{
  "num_hidden_layers": 17,
  "hidden_size": 192,
  "num_attention_heads": 3,
  "num_key_value_heads": 3,
  "head_dim": 64,
  "intermediate_size": 256,
  "vocab_size": 32000,
  "hidden_act": "swiglu",
  "norm": "layernorm",
  "norm_place": "pre",
  "norm_eps": 1e-05,
  "positions": "rope",
  "rope_theta": 500000.0,
  "rope_fraction": 1.0,
  "qk_norm": false,
  "attn_scale": 0.125,
  "bias": "none",
  "tie_word_embeddings": false,
  "parallel_block": false,
  "init": "trunc",
  "init_std_qkv": 0.0311,
  "init_std_o": 0.00534,
  "init_std_up": 0.0311,
  "init_std_down": 0.00462,
  "optimizer": "adamw",
  "learning_rate": 0.00173,
  "lr_mult_up": 0.648,
  "beta1": 0.9,
  "beta2": 0.98,
  "lr_head": 0.00519,
  "max_grad_norm": 1.0,
  "warmup_steps": 505,
  "schedule": "wsd",
  "decay_fraction": 1.0,
  "decay_shape": "linear",
  "final_lr_fraction": 0.0,
  "batch_tokens": 65536,
  "max_seq_len": 1024,
  "doc_mask": true,
  "train_tokens": 281900000,
  "max_steps": 4302,
  "dataset": "wikipedia_en"
}
MLP neurons of a small language model. Each row is named by its layer, matrix (gate and up: input weights) and neuron, and shows model dimensions 64-191. Each number is 500 + 25 x the weight over its row's rms, rounded and kept within 0 to 999. Numbers have three digits each. A neuron's up and down rows have the sign that makes its largest values positive.
After each neuron's rows, "fires after" lists the tokens most often just before its 100 highest values on Wikipedia text that the model never trained on. A number after a token or word is its count.

L12.gate27:501516482511496453524467522508468497441511525522494522532494547480450510524502498512498467538489487513506477495446485531533506524507510501501511491480495493483529496514470532538467484526484499581500505522529510518530504492479510456531515504478462481464504478494513490507531466535503481550485471524571495496484520474535478484483498542492541472512533469509497503521539505490493476544499
L12.up27:466476493505476501508439513508550500475524496430505484497494505492510480526501490473458497479531482488521504491457459516502505493493475502507483481473522488466471505520511494539506477544559526518489511501487542552531466492466525515509520501540523509491572464472473523509507479476494483525469490482504501504507473513482455539483534515498493442571534499501475526518506528491476499526488
fires after: "\n" 67

L6.gate93:509486536502508474525439500495478481480490518504495483539502482525514503513474485482472490539515470514521468499529515541472479535519500476460498508439439522503568469498535487485502534470533540534473514497537558499523480499455506508505512505467480510518524501494477492502474471497532523459478537488496489468530463504490479513488528474504521524492474487486467512494506494529507503516488
L6.up93:491468522519463520526442464493522466506460504471469500491499504470491513513552485492464472527501480456519515487514524545530498483519523502492504501493468470459510511478509495491515509475576491511475510478534516546440503513486492490492492497516497519497513488445487527514520475472508495494497545510519558477475503516479491511522511529509500501525491509499508515515537517486492528470467
fires after: " " 43, "-" 17, " \"" 11, " un" 6

L3.gate151:503500481493537508509513487534495479503493484507515487510501514517491492510524510487528499506512506467452471525499487481519497490512484509478508534526475513464489502508547514507518469527507510470529515487526485478495504510508516477438490546532513559458506514501480490479440536512496474468513455472505471473493489511529541535471455543475487478517501486544539518484511492507494544466487
L3.up151:514499486537487507514475470522554478529551522545508525483492472460484487508458547510495504524526470476545445512464500539521476485467509496544464517481520493538502453509479502459485482516496511474511493481491473491552469489492484508498531460521453477508508520496524510498497480486476522502506496471524492459515558505488525477519491525517527551502515546469507478501514510519475496510478
fires after: " the" 70, " The" 13, "The" 5

L6.gate197:505470499513468508499476507474508481496519542521505538521486517543496487512482470484488436498482494465482548500477467508470491460441514508513529514514498484471521494503524514548481463507477483498456513485481525492535495477496477493496463501535508488477512503478497476507490515513526495464491539514473547535514522478498506519464516488479512521505563475461467476486487488540483526514485
L6.up197:514496483527478492532479464507483518481510521488558479521534497489494452519517506466481492487477523459518556532506495486550508472484503473469570488506496502502490493510513508543480497533510504514477462420481465517479512499498507501512547514534494489502509536486489562508496472502468475498539526506473526503517483494496538517495461498504459521536498492482521451489510495461505485457471
fires after: "'" 50, " —" 15, "." 9, "-" 8

L6.gate229:485485498501498458484491505508528480528478501505493455505516488485471509498491507474511505510463535470533471502475494516494462465516495449497483506508484518510574518495533509536524524502486476467490511499549473489482464491513523481479476535517519501509513532464447519487472464508500496447531582519452508525457477512460518507474450464536531510518473514477513503459504501505500486521511
L6.up229:486504466531523508523467473508478509463461475513527502501526500462512488518522516478500472477506469467470517465526441504495470494517490492539536505475496517485523540514459476488499468457500436542516521467507516532474464486451552506522498520517466464488538515491459507469475497457518493509533520473473492497473527524503494498493498488491504552506497512490515464509545515520528502466490
fires after: "-" 42, " " 17, " De" 11

L9.gate219:526472536536518499467537524469480505514493526499499452495529497486491480505508470495445494492504508496459492495490476485559506537524488485479551522509525459503493472541483522546499514485450482526530495478497471514500484500451470470573540518504539508467523488482418507509518505486528523493430507512573498481487484434495518519529502489513533472515496503490467483524479492522481533488535
L9.up219:511486478500481474491522483492475535522485484514530500489565509514520475526520515485512503491517454502519525505527522477561512493496516501551504507501492456490480478506496483480455506497511466520493486510495433516478487516476455505524548559501488502462515465481509479553490491506520525499520430507509500511506472502513499517522489510481472541512490555528467510550498517461491539530435
fires after: "\n" 56, ")" 10

L9.gate171:497498506499508503527534564466487527497456518509479514496526527516482487487482465509475496509482480504497477494520485495505511579522478516519506487503541508498479494555498504526487495499434470526521531501465476515507478457446479496498495529542544498511501504479454574491508480537529498462454509544473517481523467521469498510520470529476461491509539514478461512489508551500472462476504
L9.up171:509478497551532487457504475497477503494509554501452505461476520484446495536490494472526537489504470519501504483515537511540517508474502480490487518461524523473535493505469505514476505484492548523506530498518496494525475489449469477487498532535508547481491467523470508512485523516462506520502488505508467483500497539478489525464485480507499508552447500541478504511504540488505484463503
fires after: "\n" 70, ")" 5

L8.gate204:494518508487485500549501493481535491525488488539517497514542486523498498472518485509507478495519538489481467503490461537457480494504485484473461462528511488488521482541489495467455469510490493547507505494514452514482560496507510495474465502532494482513490498467508487455497513483483476512518549452546508512484477501500496507529496526528468535506507495491531537501528478446479503490516
L8.up204:508491541462537482508490516515521498512509510496516489519483482491505493496474497492494491478520475466488483448512498479529497514482495506505532518517526478494490479516467517524499432490512498480497516481443474438520471467471514516487537525495501494478477463519457450532487474495495514445464511517483498512483539455484520525481481510458513509532527489459461467469516568481524473482511
fires after: " the" 43, " after" 6, " in" 6, " at" 6, " during" 4, " until" 4

L7.gate167:507510504470461505506515480487463473444494524485483496525526478495455544465456466476481461488515484492490520481541537450462516514504516522466533543524487500536547492502493504520498491467539483518496505517518522507506481478477536483522472516460510545467449519504500513500459503524510505511451482519513503485530476503535540469496467519504469511510506510496455525503542497535489507492529
L7.up167:500481533515500498561481485536493472517535510532498490488488546492475467506476536462539504439519503479526521482528489491468493479475480494501485479502486546494519463561484506496507492490462556520519507483511499481516546506464512524511486496495486521464505492490440510499416477525514507506483492515506491473524513478490529496470482530533503498510483493440494501488470542532504504517493
fires after: "==" 33, " ==" 10, " that" 7, "===" 6, " ===" 6, " \"" 5

L3.gate94:461492501513501508526463497467548525482505504516503504501535460459521526491480542517502472474515493570497460491499486503454506485492504509525512477525522525469512455479519513510457477479519488503523523521529444460516486482536481520472461540513516476494510475499483501527530486509515453517511555514502523496507502480498487523490475537541513528517535461428519511495485514484451475479493
L3.up94:467484482516501487506481476504515514472472529488541491487493499526540521505519511529464520518514439506518534478502531465443490504493506530517514478523518487465482531514474508515509487470505489511522498504466520490507547486490513496446482489497501529491486482491525501490485487512515488461448505518465506455478486485508491510514474532500506518483484486495462507504518543514475510531470
fires after: " of" 16, " the" 16, " in" 11, " to" 7, " at" 4, " for" 4

L8.gate213:530513538512481459480500484482474496479476494519535505474503520496497489527457500474502482478460494443526492497494456477473517534509485472489505500492495515500505496499482492528479496517483542523501484427506515523496479471460474480510541523509510544483541484494447507508462547530526494462510519512451512485469514499469530523509500454506487500524532528500482541532501531503498517504510
L8.up213:478504512504519484533495547473481523473492530485532497473495513490492481458484473510499495480510460576492496496503509484501495562508476505544461522519513501540470513508485500474496527483492546535517489508524478470474520473500479459495526553473512528490478500509513521508482507520545510568492471496536516487473469526489456473528495516459480509519499534466509485524550522479467501454531
fires after: "\n" 40, ")" 11, "." 10

L6.gate50:502503503498500523477448511500530512484477521489511513534511531497466502490500464469478439517516505511537525509513539537538462537494505535534506532522509465478511494520501508506494495471501523553481496509520511569526532507498476472550482496498497506510505500436494497521525487502489535511433489477521492514524513454442505491466533484468474451526514482489426539534511490504518475499488
L6.up50:522442506510491547496488520491549495513469521507510538475533576474490510513474533468492461506455503462489507541488563532477507541502490503505463480488519472492512514502452508483478507470481500544477507470496478511483522536428526505490488500489447520540498472475518527543537528530521504493491510480490524495535474509501482482508487457501473488493495501517502501547483492536475483490516
fires after: "," 20, "." 19, "\n" 15, " \"" 9, " (" 6

L9.gate155:497480498491439516523469516489523532477502525517511445536470510505461457482540509519507483488500520483476528468484484505507474495469523525480521522507486551490497511555499530505480482459500492512486557492464486483533489502508474496544515500513506495484514531462486497500522497514477484470461521509499523505526491445516540499482503508482540511493547460478497493491523477474481489481556
L9.up155:522512531533494487530480472501500508506516502487509564522527492492486506494477472451489452500452490464467522523528476503506530488513465479491531489524500491497503506496528500505491489529443498484464474462480508549463481491502500502520461514505489504534527546515506523507491513527518467511507489518455537500500519494532507513474491464489472507472522506485427484497541476510548498534500
fires after: " 15" 23, " 17" 10, " (18" 8, "17" 7, "'" 6, "." 6

L3.gate51:435537551501497489491487480513520530528492523514472505493507500542450474521491536486521510491524463446493501477489475527474506488508487556466509569495502515444551515529526513536461486508556506486516492456486468521513525520457485468493480544478497489486500518503499530469502494494529497534514533495523508520528533475473493531514503479510524480528490508489477490514508514493456489446510
L3.up51:475479567509519490538458499530534457518510471538483525509494454544502480508521524528504482495489514487507437514520491496511477510495509540446504543524542531490509457533505496503483455495547519503528517454521490488493480487471499535426474528452529540511530539460489501481518518466514484493495541446503517497502526502492486533515502532523500513501555514459510514484504520487429508444505
fires after: " the" 46, " in" 6, " a" 5

L5.gate64:497467490529506512512494504523465496496515507487507521506516523493492471479525459472493466495487479524529531482494503547528501487505485512513483509505459507517498514503491510456533516492536487457486514499474463496495491521503523542499464484573479505508502541481471479481485503504464454502477498503435520511498500531474519505457461532483496542491534459508481493522527483482490498468519
L5.up64:506476471537502526485492479523463503479501554502525511484474502510500528509499502499532460529482490475499561452532520518562515484490480504536494481509480506506517495476498529468541521456524456484465491490495481529494469506547515504497505491538463463471489497541485509504453484502479478505512506501464523499541463488501517517510479487461488523480488491491505434539568496502506492485455
fires after: "\n" 42, " \"" 11, " (" 11, "-" 9, "==" 8, "===" 6

L12.gate145:515491575511551513495465500491517465507507516501519525511500508500505487520498518506485513503487488466498502457473499482525474460522489528487488510503539485483525490501524527489472480473518515488511521486553496529494520531500546467472469507527458544436481526439489524466488531463522536504480512482494450504512502505485519507525476516483483520516533486446519440475521518498524495475503
L12.up145:459498512474553482467499498535506502524523513494537508497479543518508497530481548502519549483491526481495510470513486440482470472486500486507490514464523505494564454516525512478484476468522535456532489515540490465523522556518488457476484524507485522475517489447497547494509514474508496507522466497510448490511500507483518513513456483472498495504545518447516483470520551519454528498519
fires after: " the" 69, " " 4

L3.gate123:509491512519520506519517524491478467510510551498540465536540479528490488497447495480508524532515506496532437501523481484504500452489448502464538522503518522492531525490505479490496484499435480504503522505475490489507490546496489494513493536510501494488533549530464488472459483521525506475479493465487522535556494520442514527506509476504494561540528483497502505499479484504514443520498
L3.up123:472451465517512504528456488530542482516481505519503501548519539495530474531516494433535512501492493418516489487484473484496503480509485489500502518484482493503516507521464514472513432492512490464494499486523514504471493538501516495469487548502459451535555489521489466504494544534487526516492513490451510489508480463489542489512506526509464477515497536468528501520520502490497518449514
fires after: " (" 17, "-" 16, " \"" 12, " " 9, " [" 5

L8.gate130:490463543517480531528497504466470509474475508490479506509515489467516489529484483504500474447506472517459487479455483473460541501499525505502509462482540474443464476491503548523482535483511478503538514463489499507507516459523545480486545484488495519487504491503489523534532514508503546502477507546494488513441506507486474441522483547495514517462541508502528502497537554515465485505477
L8.up130:496525485479517500496535537514499508501525528526517529472476480522544517526511488497482514467514545481479483490455474505469507497450506512558497493548520486507477467560537505523495521489522507505523509491466473487493494499554508486462536499503509465495523516448514527486473521511509488503483474529487502507496525532452497481474471502524473530477561526521533514477443500508472478552468
fires after: " of" 39, " at" 17, " =" 11, " to" 5, " around" 4

L14.gate1:473464509505557471495459446452521520458517556504488496529501496506500528517529513483481492524521455504514494506462535499464498524452477496558475453512512442500494491459491518457489508498488540470533494544550544513480515501508520493507498475510498485501525487492520443505516502513496510496483491522498532512475507492479511458465509464459512514487477504473517513490478496498521502485502
L14.up1:489542521461521506514539507497475532500484506460472509515515476502552499541481485487503496480460554544488502490496513527459491528476521494484500478533494491529480517511488479533516494495499501526466494499488493477502529522512515481462457454496542504498479472449488525492518533515486456503478517511513538494480495512446473514512490499520509495491508496535499520531480510478497471496508
fires after: " |" 42, "N" 10, " " 8, " 1" 5, " 2" 4

L6.gate242:516500543545449515530522473543497517519487497516526504504471481468504485523503526472522496516489494485482510477458526524500474492523502482520514518497484487468526523449529566453484504472538482478550533501522451474507522526531472504491517461506456523461554479468500512472506506476448501514546505477511504514496495509567504496530486512461500524491496493508517506487516489517517494458479
L6.up242:462452478505512508510449527478511491476480494492535496550539471473485474516498459455494486497491461490487525469510559494532503510533540532492506470488500439505519476505502510527525520456497494510518525448524494555479478508479502503503533474477467469501518470479450481500524520504481522563481515485517486445453479508530453527514498509483484490525537481479499487483530534480486508465511
fires after: " \"" 24, " non" 20, " " 16, " anti" 8, " a" 6, "-" 4

L5.gate191:490513551482530525507505515466492472476484526501542503504508519490516541513500491539501480492558506476513485503488496483485513518476489507479517478531507500499562501543518507448506510485464485506445478511456469508486554487488456509456492536489530468539476547477499491510504516517484454520456494464462512475545505495476485516529528543528517514486495490479480504500506522487465562490525
L5.up191:498498493492499524488485480523492526549513495497475505547467503494469485489562468520485496532476459501470509493497507471479501493521499498505515473518466498486498470440490522522505513482525447536436503531540516526483493489466485533476494511451494531492467481516480571513521478514553519534481536497479507492457482457503520455501496514514457527486500436454520480533515459535498505476530
fires after: " 1" 19, " 12" 13, " 2" 12, " 10" 5, " 9" 5, " 5" 5

L14.gate230:522506578484560535505496461522526513476457509513522523506518502449482513492489480508487485502519516475508475483489467501520514507483473545536484480522514484547478472493497512472502509523493464483505512517520480484509505463502500520458490549509501524509502512461500508527485509518520538503498505521505490486512496470513501455477475517500518509476488524479518430464475451503541487485480
L14.up230:503457555504506473484517457516463479490511484489537514459494528523498525497484555505483452482533439488523560487479518461514487487513503551484505511493484503491521550510487521511509564520479522509499485540503509526490504508474507502526469516488492519492511473474471518564493510490511500556488510460530458515489516461504535471473505499459490535492494480486459498536489537569503525488487
fires after: " the" 34, " a" 15, "The" 6, " of" 4

L5.gate7:506498501479565499512540521510517537479498524488518501518515453458458450463516512541465492509478496511490521475481498501507511541486493458487543487507494453489512462516473500524529492474499524487490471523533465512515523483515510501497513540473503484515441459459455508503513517510530529465464527517535528477476486457476524462548471513476523552528520493499479485516497465500445511430523
L5.up7:465509507536504507503489463471519532518506476464477509505484495492484493458548504502500519496519506503479489520552501484445505494504520512520548489545521485483502483515539513468484541506469479476517487550483498485491555516497503523492476473491498514495465502536494544492515510478512548517506484520525570503512516498471473475542533508483480553480510510460489437504508481532499499506517
fires after: " 1" 34, " No" 12, " 2" 8, " 11" 4, " 20" 4, " 9" 4

L7.gate141:480490522468537495512458470512519510532501509529512531517534449534544487508508540487473517504513506516516465474535473503493498498504485558526499515525577481508522492473455462494513497503471487484525519486488504456551502498480540487439472558488487537498507496507496508505466489522529457490517470513505478483465517511466515516545432531496459525442508503500519504500471528490442505480478
L7.up141:470467475458502521478506515501515516465512491536474515493504512501523496541488542517472470486525490495529528492530491524490503512457548518522495501492538488469500499484515519503447516510606488489521507504469509490531539479516488494481499516488474482505529497486495504536507519471531532495521512498551519540489503525456479487494519529524457490487528500407493531465502501510513506477458
fires after: " the" 37, " at" 18, " St" 13, " of" 5

L6.gate209:490496493552508498502483464462476538515485511500519488527481483532524528514486483531463472506470439478490481506522493485499516524480513495519515484545463506504535498459514524507498492508462455499442501484474520510489484485526468478523438517458447496529490482489519528534502505529519493524489569472522527525494536461490461487551512510492480508533538510458459509510529487529465563498501
L6.up209:484517554490497555526503480476507476501517506530517489506472526497508449482541493502455487472535512461484481479500505507472501482490500511490547496511469495469533551535497507537532522470486501531511501475513451494480504496488511524509472463515496488457496509479472513506490479507524494451501493540513544481496514517489477567491514556486470506490514522491523477547501536516505501439528
fires after: " 2" 21, " 1" 15, " 5" 14, " 3" 13, " 4" 10, " 6" 9

L8.gate253:517492505496517495522555523529440536478512518488526510489514518472452495473461479506492477483514479495505522489539524504575490497503523492496494461502477516483460533538497516502510491485501495550484517498484495520502500493492514471518514507562546519500468485518484494462489467519477504484515477501465506478506489458532512512451495499455520524534518477475491477489525537511526465525512
L8.up253:510512484487473462500511524493470514464516490483515473512525517456471490515489531511474522490531503535492537495468527484500517546510478488474535537510531487474540491506469499548486532482532541470517522540505545534490488503477478465488477480460460504507496498463495552515501486476468521540484520498522460503480495499455503469499483462474493487515477459484466498486506527501465501519566
fires after: "\n" 96

L6.gate244:543533512512505542513511502527439512493445506497514484462502481516474529496486498476497499490483528495501524477535518511494507543519510475481497495488486522502510520532489530462503510448504505486493482510480535517510500455457470516509496458546520510477479551489483519519496537473487500434509448517528525475488510516526463504498542466520451517529502499481486488503552504516507500491526
L6.up244:505502519556524532538505499518467464473431527489515516499508482499446524496450472513535498462438483507508486519494498488500493577510429499474513516465478503470508507487456472476512528490507502506489487536493517484476515468481505531520485515490497547484475516481469497482486516520509518453458465503498502486437530516505460492461518482481519504525524481504507501511515479550499502507533
fires after: "==" 45, "===" 8, " life" 5

L9.gate212:470501531453526498503526483486532485494501478499497465486490463496580506466483551504499490501537502537482503500517534522489478519561558493506511492532516528516466516522500512475526473549471486454539522510515497499496485485451505517509475535541488486520448492538509481494473496456483533470512498506520428521516467495529496490537510500472510576495473502465498480540492501461502484489519
L9.up212:504472508471502523466485500501477511502529451531494491427543529514511473495501491504518530482528510497503490497512487542480519518492449450492475484514505486500500482520563503538493469467539498502514530519491474480514481479518512470479561494507484484495463444536488500492481515485479517468527539512529502459491496485461523528499481493483475523516498487484509483509489486486483555518458
fires after: " of" 37, "t" 8, "th" 5, " the" 4

L5.gate211:472474515490495506501473488480484478511478523460512513498510505488465515521517503504459458495511465514510516522540492443468528505510504521491511489505484450483552500421518485515536544440487462514450492511508521584474517487487499521473473508476535504534473488479548529537520497488513487489450557492495523483498480472484507467540505499497469533531497454485499490540520497534506481503483
L5.up211:485496531495508475508506489489497500449469532470512492541544500515485512475514471531492490512501468556498469492519496492505501480510504493459488496518494479558510521468527493503502472433520464504493512533503459494442476514530481535485492496488562500526500496451532473517491518513495507501500578474472520494478513495469502450520510515480477539515522489448500505508552507543482498491486
fires after: " 1" 32, " 2" 20, " 6" 7, ":" 6, " No" 5, " 4" 5

L9.gate127:520486532476492511545488512484503495473538554497515500522478510528496472513492504506477512485506527501525480507528466486517491496485511481477519523515501476477494517507530505489457479495536456503466515471537516487515496514513493476515551546548525448500482509504533496465481466492499503451533516503500498478546514495540539508500469539533482542521484437451479498500529484504505497490511
L9.up127:487463497472483527537489473513534527474486494509488489532493487517474484503456459477517424538498495485504558500493521502496507497520479523504546473529541517506521503536481497493529480528468485502484475477493513511467474454485520483558472527540450530514477495518474493550500490498501488470479501472488522508521519473492474511470524487487477495520490471494500485498544476526495545488516
fires after: "'" 54, "to" 6

L12.gate51:475487476508522485476535513507484503468528487473493488490488477514478537476509494476508472488474484515494533495449521509485533516498500490482471495499469530479565529459474499460527502501514522477505487520508463546491483521496522495480436502467506518477491470473485537486574471527558470533507470526446512529487538518507484490461488499555468541493521497472537502512528493536479506465500
L12.up51:506491507573534456500511507464490477488535542461529453481485476484485463529492470465479497511476485515490496496464533528520511496459532517499499464457497498443545478485482523496499494459536513526504514504539507582510466486470491485549530516507483529462487495464512492513543490505531506525496509512494508510505464522543491500481490493524508550540515500480524463483540474538512465486475
fires after: " (" 21, "-" 12, " No" 8, "|" 7, " " 4, " \"" 4

L14.gate11:499485491534539467508474494507444528456496538482496508533475503468493509485548528493520466467541505478532547450483477518477519498491470485518507505511510542499490500519552520543544516519535495510520520528503510545512476535479491506478517542518505491459480501516497488474502529490488543516494508526488452518529475486472481494499511491472483541470512472490444530530482497502526498535456
L14.up11:503482522521498486510493491514464509491480521495535502470508503482494482473503516483512478506504443526510574510479533507454555511508488548484485447513513514508460500515509523510534546539533493489519526507541466522454494534454499483491438479516504486511491482464453525476517495497500523518541502499487464504542470468484467415550518487456458528456479511483502537503503456543498505509519
fires after: "\n" 54, " 5" 9, "," 4, " Institute" 4

L7.gate45:478513536499508464485478486456555519495506505503512515543527507489526528509535530471504522498439509525512481435469483483443508505539510463490497507518510473533505493480488491520524498463518496495475493451503509531541521518496519525454504454505502503518522515475501491482482488507476464499534568492464531491474483491473527497529470532550479508506513517452473514470512579508471495503504
L7.up45:485500526479495500521527529481495521506488497522508475473511541497543503523485497490505487476510531452510476491478495517537530513502550494556531511539528510509482529475516511512480515502506493506522483447480458479505458532471480522457510535510514491492550486487488501480514476513556500414497513503477557503516477515465545537524489497529509472518513499472490516518511458496510444510492
fires after: " in" 24, " from" 14, " at" 11, " to" 8, " March" 5, " of" 4

L2.gate182:460493517478485480530488478497566501506516520499501521518477489523464505488489530523498497533502510472504426528491534480505484540523505482477521500495500509524482433508472483487496480502543489471487484452510483489510482481442470518475506568485529532484471538507489507505505495491511529503472478483538477459508510490520513503511505533512521471473507554530501500491540492513484536510532
L2.up182:564465505534478518523532530491549477511442541503556503496503466502508552482457485500453510504478517514512482536486501465473494543488565486519479468478492523531473482516503502483534525460489507490528504531489476494516473457513508475453467533484500470497507467473505474517518516464478522490503499497481515495490463506492477527543501529543538529475496540535527490490496475538496519517504
fires after: " the" 54, " The" 10, " first" 4, " his" 4

L7.gate200:478463530474466509485526544488517520500482531466524508533512509470522483481462525475455442515517487452499525472514580489513484528460498510505522499513463490542514468519474484510521482480476495513490523489512481521506470442493490525538531525505531487490512495526517508519484455537535508505462512497503481488516495457520482508508516485472445483520510524490503520533522553501460530495546
L7.up200:529511496490481499476507539486491498509480523489479493487526487502501455473521507546511505547482502549502526502529548501539534522460524485490518498541505510502509442511508464504451526485494575513511539527491504538513530449509522509460518503474536561454503506495481496517480501517512494495480464505490470504541505464471475514483457525472461491551503530532483505495502549503465518532511
fires after: "\n" 97

L8.gate138:483534521482471474511479468528500523495524505501499488536458493502481494509504519504469458522487510529553526480460478502490487486525511459543523481539485458555501506502499499472539511505513495494500504488465488455499536470515519477486451501497494521472481557466468508497496478477521498495496515515487515546518479491470509504522475530482481506483517504466504460459532509488496479477511
L8.up138:524511477486531478517505493537481522474494558507549484546481496499469488508543506520510502489484472498533489510491470485489500513490502500516519535517492480492507519505478493461513467462496466476478489510510457496551503439489493492451447494488489488490520496441522525495511462547491513500490481504485534517484535503488520518515451480477521527505544501465466497486570500526460539467506
fires after: "-" 27, "|" 25, " |" 18, " The" 14, " the" 5

L3.gate142:520488497508521459498502557499479533504517505491529484510466486508558560520483499492491508463469498554511498454468534462475484528435465495503469479496495471490471527488477493459507540446490482481484499524462518511472512489489480453468505478459500477517505500479530481494499472520497545479520483514457549465520508514481516472498527481497526507504515508523508520498509519527502460575505
L3.up142:551518497526531448500501511521516517465484529472522490549491476506524530497464509522492497499474518520513475467494531516530505497493510500517502493490501496544484500489512495497467470473435462511492480553473501516511497503499481494525502467518537495481485537532495488540492482498507505462520493441498510517483509519504460503471507532482501534531466551515498496551508477487533468526480
fires after: " " 25, " 1" 10, " 0" 9, " Goals" 7

L9.gate247:493517507515516519524483458496544466527525492492532500501472479491512512512485496462473468512488503493537501491479509568499492503500497488544524585492542500505508474524497551531539461499497515478516509491526500486557480525498467527514466506495497563445484493496477529495505522473476547528473527514508501483518512498497495499533512513489496479522530506487484462518530508517493514501486
L9.up247:509472514487510534502437522484533468528527461506496529520498475483517489533467520511488497492506493534537471489474508486457502496461491451496500530519537507497521451477501538530488523479500503516540525505496516519526490488488508499443509505515490506515520478471500490486488529470512481488461507521502501483522478535478500558545541498484495494454506502434534463479479492509444489514495
fires after: " in" 50, "In" 8, " the" 7, " In" 5, " to" 5

L14.gate74:493497496473495549514486456481511465521525507522511513494485508494485504514512492516510511539504500489557507466514487486458515506483466519519521525510515481494549484495480508471498501475487519499516495493510520466497488459497529484474432559470476498494507475505501513513492483515519581538566515514489475501447510470514490467502455517509470539481491457473531463495506523545485526477545
L14.up74:464524522470534528537473485489536469525517495525516499521496493503469489499535477555514485534485498500507484477476444481487505483457435521516516496511532509531524475506520493474503472484483499495545499513514508440523503459525509474444478537494517532480532483487461481480494507543522551489540478519499503490468529478512522464507462535505506531449483480491530496486498505518499512485551
fires after: " the" 50, " a" 12, " his" 9, " The" 5

L7.gate243:501468479550503533485482504515472493530462510449489488504511482475480518470528454500498458476468501518521512503494505526499519513553528534541473456486524474488511518484464513492519509473529498484499506479507461534451477496481531494528472475475486500513500452451481502500552530528445533553481509527487499497454489485556476446523508501475509488494529523511491483495548512532527507454522
L7.up243:530492463519500469494493488492498453518514524458499527528441499485474501530516494502501504522492484479542481518467485524522503504521448499529460466526485467465497473525498499456526477499549482521507501490489504559532497513514502514487499459553460515510545502447539459472493499492493484538498476510509483514482510467503554488487484507519498490537503528543507502521501533448486528480495
fires after: "\n" 58, " and" 12, "|" 12, " (" 5, "-" 4

L9.gate128:490504501555465470524494513511500501489528459534516519508518486501454470498488531481523483518542499513458502547474520473494494521516466506496485484518518468531500497548485526473468501516503508497530499507514514544523489535512517512530495472503522508486516465492452526512465520497446498463468468484534498506453495495514524504532491501455456525496513498487511542491524509523524517493469
L9.up128:522486517523512510486459466471506479517492511493497490447490493493466469546468466461456448517509499474485458481525523475482479503532486508531512481470510455493507446529506513567478516489471493523529503452499512543507502548526506513508488468527500563494473473482466471501487517481503520511471502535535497531485496489503483515543510506519456476505495485514453505520512503463492491504504
fires after: "\n" 64, ")" 8

L14.gate70:484523539505553480558499483538469544459525511476472486475462495488426510492561469491527504503492518516508525506502477474488461463478541475487537514499512490513523482512484471518539508510502471489511507485522540415510492507532516529493535491558540500477487485540495483509498489526524481478508500518459514525522484509486523489472484494519516525517484500496512485485466511508504477549469
L14.up70:497508500536522498512491484500456529494467516463480496506501486506464529501530467520500515528501455537526493525522512546552537486551480488487513486499507473499512509509537487472525470459472494557443490530554509535444447545530495476481499502521515471497473508489509466509530473482483485520495496495476481512513498434474463490502488485496428510501460496517503462503493488533476506510495
fires after: " |" 38, "," 9, " 5" 6, " 2" 6

L13.gate164:499544542488467459533468494494475481469504515507478476556532516504438479486502539525504486520503499481494538523532479504514451483518520478487526484506505523486480513494488491500523483531480500517498489540508515528515476481474461483485473506461507536519516517518457533501485492547481434506475510472494495508526525479525530490500477496505510531489517453504485551468512560532497560544487
L13.up164:454498459485529511492523522505491487437517528493489508476442462464492490467518427504505493485466511547554482494511496538492494510473512510541502512519496506513471483492518484475438508491526535548499497463487522512500504479507508518451524480479483498494532512499510508520509491536531513527463507487525505481504474495476466489473502517484563456519518471484489478467551499494546466527506
fires after: "." 33, "," 24, " However" 5, "\n" 4

L9.gate173:514465516503495503504487482511526505510483494506535539490504507496517503497509463490488456482499499489527542527477499509515507519522526508488472532501513471502472555510501492445521529517486496505480495533550470525493483467455529449485502530518476516515508493472482535509496454552525488494501503476485499494495491454462510476499508500447508503496505435494495498518494515509508549506486
L9.up173:458488439488478530485525491499517503532538503494514517462500527500494499470525484535544499497489473513440503551520478529523514505523496479504508481490521509559503519521509497486493522536470522473499504507514491468503490507478476465477499490469532467522499518522509526470492504495484557510507480552528528443494509466505482507557519491484526481483480536516535425503518487497471523499496
fires after: " is" 44, ")" 10, " was" 6, "," 5, " an" 4

L2.gate124:445511515489460464511517505491522482520452449504527444471491498476475489508490541490549531514508538485535424524477525476476503499515499523478422461453498503511491451443471513484506509498471498530491497487515539525518504491494498518486506520491479538495495492428530496506499458496520466483480486457483529481479467465494528508510520496518510491533476454495537497519509499464517511482523
L2.up124:552544502471472491503520526493532457544457473488534475542503451510487474455520502490522498510499519549489477527479453499496485538501458484470499449482540524509493491490490478509482516513494515512535496515495521502543534515536490506512490502531501551436517495482497475459516491498484500472462464493525519500500476480451517544484500545512464490502530538479508460489505475514512477495535
fires after: " the" 57, " The" 11